{
  "d_mlp": 512,
  "activation": "swiglu",
  "init_std_o": 0.00463,
  "beta1": 0.9,
  "lr_head": 0.00606,
  "schedule": "cos",
  "final_lr_fraction": 0.0,
  "batch_tokens": 32768
}
MLP neurons of a small language model. Each row is named by its layer, matrix (down: output weights) and neuron, and shows model dimensions 128-255. Each number is 50 + 15 x the weight over its row's rms, rounded and kept within 0 to 99. A neuron's up and down rows have the sign that makes its largest values positive.
A block is one neuron, or neurons of one layer that tend to fire together. After each block is what it responds to, as a language model described it from the Wikipedia text at the highest values.

L4.down216:56 40 18 31 49 30 76 52 33 41 34 37 46 41 42 72 47 37 23 62 80 53 26 65 67 64 32 34 55 59 40 66 54 55 56 63 54 66 65 44 37 75 61 48 53 50 43 69 53 36 61 29 40 35 42 43 83 71 58 41 44 55 75 65 52 74 50 61 52 61 71 22 51 50 31 51 48 26 59 64 35 31 87 47 36 42 41 34 66 58 48 42 56 71 69 44 74 52 31 36 64 34 31 41 58 32 74 39 36 44 61 59 74 45 36 63 47 48 70 57 66 54 80 58 43 46 73 83
L4.down243:40 46 31 67 41 68 53 39 56 36 70 35 33 61 47 25 80 64 49 36 67 49 45 76 52 65 69 24 47 55 51 35 52 32 47 36 45 48 49 64 83 68 47 45 54 51 60 27 58 65 47 47 51 59 56 43 50 57 80 56 45 38 46 18 45 43 42 38 68 39 72 56 67 63 19 57 74 69 43 31 50 56 29 66 58 53 64 18 62 47 44 75 59 67 78 27 47 36 61 28 60 58 38 43 39 40 63 52 69 61 68 72 47 32 65 37 37 57 55 42 49 71 91 72 47 64 58 52
L4.down256:51 53 66 69 57 93 26 57 38 37 57 69 18 51 31 48 43 51 55 40 40 65 41 49 50 58 26 36 34 58 65 39 71 69 47 43 59 39 85 34 53 36 57 33 64 70 37 52 26 37 27 46 67 38 59 46 37 43 54 42 67 37 47 53 40 28 21 58 46 49 32 74 41 47 90 56 16 36 43 56 55 57 44 35 47 22 62 57 68 47 53 61 54 43 15 42 45 82 47 61 55 41 52 45 66 47 53 50 42 24 52 45 62 55 67 32 48 55 38 69 34 31 41 37 39 97 63 46
L4.down354:52 51 39 33 57 45 83 42 67 53 64 80 89 40 17 46 60 43 53 60 30 46 60 69 62 57 31 62 55 56 29 48 55 48 63 53 40 41 40 39 43 82 52 63 49 61 40 58 20 70 40 64 70 53 47 66 68 60 28 34 65 45 68 54 41 37 44 28 54 31 41 45 47 48 29 60 50 48 36 67 55 44 50 77 37 64 32 47 60 33 34 37 63 35 39 45 28 56 41 77 60 44 67 47 42 47 56 36 82 39 70 65 68 24 46 41 24 35 53 69 32 52 38 42 24 37 51 42
L4.down366:81 47 37 64 72 39 50 43 53 67 63 56 35 61 46 61 24 56 56 61 40 46 30 59 25 58 26 26 57 62 54 50 30 55 63 70 53 39 36 64 69 50 37 41 71 30 49 37 35 50 64 44 66 47 60 51 34 53 42 12 37 41 37 60 71 35 45 38 53 58 69 66 57 41 56 61 50 29 55 56 67 66 34 42 51 82 58 64 57 48 56 60 65 32 31 62 36 69 48 49 74 50 91 55 23 66 83 66 49 44 75 35 69 49 59 36 32 55 60 33 69 45 77 56 43 18 48 17
L4.down371:44 61 45 71 27 25 48 46 39 14 57 58 56 58 41 38 55 31 46 56 45 41 27 63 66 59 46 87 37 51 45 68 53 39 44 57 46 51 41 50 50 41 42 41 37 35 27 47 42 70 68 51 55 46 65 69 52 45 37 46 53 73 55 55 58 52 35 31 50 67 66 57 30 47 36 57 42 39 60 85 41 42 36 16 37 43 42 74 59 69 38 35 78 49 53 40 37 56 42 71 73 31 84 40 62 91 53 45 66 52 54 56 55 46 65 59 34 46 62 41 46 55 53 60 47 44 30 51
L4.down394:64 65 75 47 53 55 39 38 28 16 35 38 75 52 60 25 54 68 51 24 52 40 52 51 46 62 48 51 49 29 49 59 40 37 63 79 54 32 58 48 30 69 09 51 55 57 27 56 32 48 49 58 59 40 98 46 66 54 21 46 46 72 38 35 61 42 29 80 37 72 41 67 53 27 62 42 53 80 42 70 52 47 35 49 54 35 40 42 75 50 55 16 68 27 60 61 50 65 60 52 38 60 49 57 30 71 51 37 84 52 50 47 42 49 55 48 71 61 38 67 71 52 49 51 40 34 42 40
L4.down399:45 71 66 38 30 76 42 55 52 55 37 54 43 56 51 43 58 47 76 66 66 39 66 24 48 25 59 40 42 44 49 42 56 40 86 57 62 43 71 64 45 54 28 67 40 15 60 47 57 45 66 53 37 53 29 72 60 52 57 41 68 57 39 52 54 64 39 63 43 47 38 55 78 32 41 20 48 37 46 68 31 52 52 61 56 62 67 44 70 34 42 44 23 21 55 39 46 38 36 43 56 72 42 57 56 75 65 78 62 33 63 67 46 48 70 34 42 40 49 52 23 33 45 43 61 36 33 41
Possessive apostrophe

L4.down25:60 45 56 64 30 40 56 73 43 64 52 60 85 40 62 35 51 51 62 47 57 66 47 52 53 56 52 40 47 66 26 95 53 75 42 64 46 48 33 15 52 76 35 63 31 49 19 43 64 17 28 35 46 53 54 41 46 59 57 50 48 43 64 48 53 73 51 46 44 48 71 45 26 47 63 35 19 39 45 35 73 30 27 68 50 40 36 35 73 34 68 55 40 66 62 44 61 52 83 50 57 54 48 48 16 48 32 52 31 64 38 74 48 32 49 27 46 44 67 83 45 39 74 53 33 41 45 44
L4.down53:26 61 35 27 55 73 45 46 81 73 50 68 71 76 56 48 49 54 69 43 19 46 42 62 50 41 35 63 62 31 38 73 62 47 70 22 45 42 32 61 36 50 50 74 31 43 38 51 50 73 38 39 39 65 49 34 40 29 36 62 26 53 54 53 66 32 37 62 48 77 69 64 55 40 33 39 32 47 57 61 61 50 39 47 46 38 45 54 38 75 48 41 61 51 37 39 82 39 47 37 52 55 42 55 64 50 70 45 42 33 35 62 27 72 64 43 44 62 72 64 65 60 62 42 48 63 55 62
L4.down113:46 58 58 12 53 61 71 29 87 53 44 55 53 40 44 54 42 37 45 40 43 58 34 62 52 52 55 62 44 64 44 35 37 24 65 53 64 31 33 74 50 65 51 87 39 53 68 49 48 61 46 28 47 71 46 30 34 49 37 41 48 38 61 38 64 18 72 69 35 47 69 66 35 41 77 61 44 25 70 54 50 39 28 42 75 43 59 64 70 69 53 60 46 37 66 86 43 51 55 73 43 74 66 35 43 58 56 65 41 42 52 38 48 63 21 34 66 65 40 41 46 47 73 57 73 43 50 48
L4.down177:36 58 50 45 34 73 47 73 38 71 29 52 41 44 38 49 51 36 46 68 69 32 59 56 71 41 38 61 56 28 55 69 78 50 53 49 45 44 38 41 53 65 38 60 59 34 51 64 31 63 47 37 59 56 55 63 37 49 54 51 47 52 54 32 48 51 57 47 56 56 81 56 37 35 39 37 48 44 50 55 64 59 44 50 19 49 41 19 54 32 61 52 29 34 54 55 77 16 49 62 76 62 32 58 45 54 63 44 63 20 62 26 19 66 45 51 63 48 51 60 59 66 40 38 49 46 61 44
L4.down402:61 62 56 26 63 46 55 36 48 69 50 68 70 68 37 56 44 63 50 33 36 50 74 44 38 48 07 59 50 36 79 73 70 49 45 30 50 24 65 45 54 47 19 70 23 61 37 69 81 22 74 44 39 55 50 45 61 77 38 55 66 45 33 48 62 42 58 52 69 43 59 70 58 49 38 51 61 60 71 58 46 62 60 47 40 62 64 65 71 37 44 23 52 52 34 42 44 36 50 37 45 61 31 37 55 27 57 44 25 45 40 49 45 64 33 59 99 52 41 17 46 67 35 43 06 39 47 65
L4.down453:61 61 32 53 64 31 57 51 20 80 37 76 47 43 31 62 58 59 53 71 50 55 55 48 57 34 57 51 41 33 41 47 39 58 43 49 51 70 71 41 20 84 26 70 64 49 48 68 40 60 64 42 80 52 58 44 55 47 50 44 38 69 43 57 41 48 67 36 52 55 54 70 52 38 40 58 48 52 78 59 65 39 58 40 43 73 53 41 51 80 28 29 34 37 24 41 46 33 23 60 43 32 66 54 38 62 41 39 48 32 38 40 74 42 59 45 60 44 53 56 69 54 44 44 50 28 41 46
L4.down477:66 75 33 25 37 17 57 47 56 52 37 42 54 69 52 58 53 47 49 53 48 39 36 39 50 45 45 67 65 45 41 35 53 46 39 55 40 51 76 26 63 57 55 35 53 16 60 61 55 51 61 56 65 56 52 67 47 38 46 13 54 47 57 68 61 40 40 77 67 68 62 51 32 29 59 54 32 30 66 56 39 43 38 61 58 56 28 56 69 40 49 21 59 51 75 48 72 50 47 76 81 59 36 80 21 47 68 48 49 16 08 51 56 81 69 70 80 71 68 42 65 49 66 57 39 23 32 34
L4.down500:51 54 37 44 47 29 60 45 49 47 47 59 69 39 31 59 56 33 47 36 66 27 27 43 72 53 83 59 63 44 55 64 40 41 40 78 45 02 29 35 55 52 31 52 71 34 46 92 47 16 63 67 21 43 29 88 46 16 61 59 54 39 74 56 52 57 74 33 60 55 48 53 47 35 11 46 40 53 42 69 34 68 47 50 36 48 46 42 42 26 60 45 53 13 50 57 21 22 68 30 57 42 53 37 41 18 83 58 48 39 63 35 40 49 55 46 49 48 47 37 66 50 50 56 69 56 51 53
Final word-piece completions

L7.down175:37 86 28 57 26 81 32 22 71 62 44 63 45 23 73 50 80 37 72 35 53 41 66 47 70 43 63 53 37 39 58 43 60 73 27 45 59 29 56 43 75 67 39 77 49 41 42 77 70 56 30 57 55 77 44 50 31 58 37 45 82 30 55 58 44 57 56 76 42 45 46 69 35 42 81 58 66 44 16 53 53 45 55 34 59 53 78 39 37 72 66 61 58 64 38 51 74 49 37 62 52 70 55 74 55 35 45 62 50 60 52 57 77 73 38 38 61 57 58 53 39 53 32 47 65 33 56 38
L7.down291:38 48 22 55 47 73 48 45 29 46 31 48 47 65 53 47 32 75 37 34 42 85 22 43 46 36 38 74 43 58 59 44 33 45 70 60 14 41 49 46 23 61 48 40 58 33 20 44 31 81 60 44 37 51 58 35 56 30 49 49 44 42 51 55 65 67 41 55 18 78 46 39 69 37 49 47 35 57 69 37 62 44 33 61 36 60 50 40 43 53 54 50 62 31 59 54 68 54 38 59 50 40 63 51 39 46 26 39 50 36 58 32 37 46 70 56 29 44 37 80 48 25 75 34 67 45 74 49
L7.down364:21 46 54 73 61 54 64 76 49 24 43 37 63 47 68 63 56 59 45 61 41 28 79 33 56 62 62 60 79 83 68 70 32 44 43 47 52 37 30 41 18 44 56 47 58 20 72 55 22 48 73 30 67 59 77 63 63 45 45 45 42 49 56 22 47 77 44 50 52 51 59 63 49 44 48 53 71 31 63 71 38 57 54 30 54 41 60 27 69 48 66 42 28 74 52 81 50 46 44 51 43 54 40 65 16 66 50 57 55 32 62 58 48 46 43 65 27 27 70 57 53 45 43 59 45 43 45 24
L7.down413:45 39 17 37 32 73 40 58 39 51 32 71 35 48 35 49 58 68 75 45 67 55 58 25 09 62 67 55 58 63 63 44 42 61 36 59 45 34 22 52 57 56 53 54 29 15 67 38 32 70 61 48 53 57 58 34 52 31 64 52 67 62 56 55 57 63 60 38 49 47 88 15 47 49 54 58 66 46 60 40 63 45 65 61 47 34 75 56 72 59 47 84 42 55 46 42 70 36 53 53 59 70 47 34 40 35 38 68 46 61 48 63 46 60 48 29 41 44 50 41 56 46 59 54 34 63 48 52
Apostrophes and "St." periods

L4.down14:44 33 71 44 41 73 70 54 55 44 43 54 37 46 42 72 51 46 63 67 64 40 64 52 35 53 55 42 61 32 22 37 65 61 51 52 47 30 57 30 39 63 28 37 53 51 63 20 69 57 58 38 43 39 63 58 40 59 56 56 78 55 52 42 54 67 69 35 43 48 82 53 69 40 59 24 46 47 44 15 49 42 40 46 42 70 87 55 24 27 62 71 62 37 54 41 75 61 43 41 88 41 90 32 50 47 67 37 46 90 47 45 46 37 66 70 38 53 53 60 38 81 38 54 59 37 28 49
L4.down81:33 47 60 32 29 73 58 80 28 38 49 59 61 60 49 52 62 43 66 39 43 40 56 60 54 33 56 57 46 65 47 41 56 50 40 13 77 65 49 67 27 36 60 18 29 38 53 61 67 39 34 32 44 45 59 44 57 62 53 52 36 55 62 69 37 70 61 44 63 35 42 63 68 70 12 58 46 48 55 44 17 69 19 36 72 52 53 50 45 60 23 34 48 68 56 34 38 64 48 34 37 39 63 26 54 48 29 84 55 53 42 37 27 24 69 23 55 61 30 60 69 34 74 48 36 73 70 70
L4.down115:39 55 48 49 45 46 56 84 40 50 68 87 48 62 21 68 60 57 61 72 73 94 63 47 63 22 32 39 22 59 33 42 53 65 54 31 44 80 40 65 76 34 48 59 34 66 58 55 56 43 52 78 51 48 49 58 57 41 50 60 66 37 36 20 60 41 42 92 29 34 54 59 59 48 37 33 37 42 42 41 40 43 31 42 41 50 52 42 52 62 50 61 56 40 50 38 43 49 54 15 39 34 14 44 68 23 46 34 42 75 50 41 56 40 40 49 41 44 62 41 35 40 54 64 64 62 39 75
L4.down153:11 30 68 58 66 32 33 54 43 40 47 53 50 17 72 37 72 61 62 69 59 63 37 28 47 30 36 28 30 22 60 59 40 49 49 55 25 70 70 48 56 30 45 44 74 61 60 56 43 59 45 45 51 50 52 61 52 49 65 53 56 85 71 68 57 61 82 44 53 51 59 47 46 86 67 63 46 39 41 40 68 56 26 17 41 57 25 57 53 43 58 51 60 31 53 48 46 56 44 58 75 40 63 57 42 26 74 45 58 68 53 72 35 50 29 40 53 53 59 56 17 56 49 36 60 49 45 50
L4.down263:68 63 37 75 49 70 50 58 43 62 81 50 40 47 62 56 40 75 26 11 46 66 48 38 68 53 26 43 47 50 46 48 61 57 48 46 61 44 73 64 40 53 29 46 42 57 51 24 79 51 37 31 51 66 42 36 59 70 49 30 57 59 87 31 73 32 46 63 54 47 45 71 37 29 66 64 69 37 65 64 42 25 26 43 56 74 18 53 57 40 67 63 47 63 51 56 58 63 67 40 86 59 53 53 35 53 31 65 53 46 25 53 68 65 51 78 50 42 63 64 37 47 35 38 80 60 55 71
L4.down429:69 59 48 56 73 37 71 42 51 20 64 29 54 53 29 45 29 64 85 63 56 61 49 53 96 38 67 28 19 42 56 34 40 36 38 49 81 34 39 63 53 38 53 50 57 50 73 55 48 47 57 53 36 55 67 54 40 38 39 51 50 33 41 44 58 26 38 35 32 46 76 41 21 31 18 43 64 43 63 63 38 67 63 42 41 43 38 48 41 90 59 52 45 50 47 40 57 24 41 49 50 65 71 37 22 45 65 43 49 44 75 36 58 35 59 71 71 54 39 41 18 32 66 53 27 47 51 56
L4.down452:51 55 54 11 41 54 70 74 58 44 71 60 33 48 04 61 63 25 40 72 67 43 41 99 42 41 42 56 36 69 56 67 51 59 41 38 59 39 51 40 65 39 45 72 57 70 45 43 50 48 82 64 28 86 52 39 57 59 80 40 68 42 42 34 37 85 51 53 50 47 40 76 32 41 35 40 52 53 63 44 65 36 52 50 55 44 48 46 67 62 66 68 34 56 36 52 42 50 50 37 45 53 77 28 46 45 66 45 55 58 61 31 51 49 76 54 67 55 60 52 48 52 75 51 59 52 55 44
L4.down467:59 16 56 50 56 38 58 00 37 34 80 53 55 56 45 60 54 99 22 57 24 62 21 46 42 42 38 49 62 58 78 58 47 63 64 51 57 76 51 52 49 37 55 40 84 50 52 36 32 47 37 76 35 50 45 43 43 60 53 45 57 55 67 42 19 32 31 64 35 70 41 51 72 61 46 48 54 41 62 56 58 79 43 58 32 52 55 55 50 86 57 42 39 31 61 21 56 60 38 58 43 53 88 28 34 42 30 28 09 22 42 42 61 52 61 49 40 77 58 44 45 66 40 31 67 52 69 50
Second piece of names

L6.down206:71 39 66 48 46 50 34 33 58 54 78 60 78 54 50 55 12 49 61 38 43 47 68 54 61 53 55 83 39 69 50 60 57 55 57 47 71 46 46 56 60 58 22 32 35 54 54 23 44 97 10 50 45 71 63 51 32 69 34 44 60 34 71 60 66 46 60 42 53 49 23 39 34 54 74 58 37 49 56 29 44 32 34 42 49 35 63 38 65 78 68 47 30 67 22 54 81 42 43 52 32 61 36 42 42 36 80 33 77 54 43 39 29 44 67 27 31 58 63 57 37 36 71 60 32 42 74 48
L6.down291:53 50 57 30 40 65 47 56 48 47 44 43 56 49 47 70 49 31 43 46 41 44 47 50 67 50 76 24 42 63 56 50 52 48 29 54 48 80 59 39 06 66 50 89 56 63 59 30 73 58 30 58 57 65 45 46 20 41 22 46 56 07 35 18 34 54 71 45 57 24 54 49 44 59 41 75 76 69 46 60 33 43 37 44 28 68 50 70 32 49 20 39 41 30 70 42 40 66 83 51 45 74 23 86 58 46 49 40 58 47 71 32 36 59 35 41 54 77 51 39 48 59 53 36 54 39 46 53
Possessive after proper names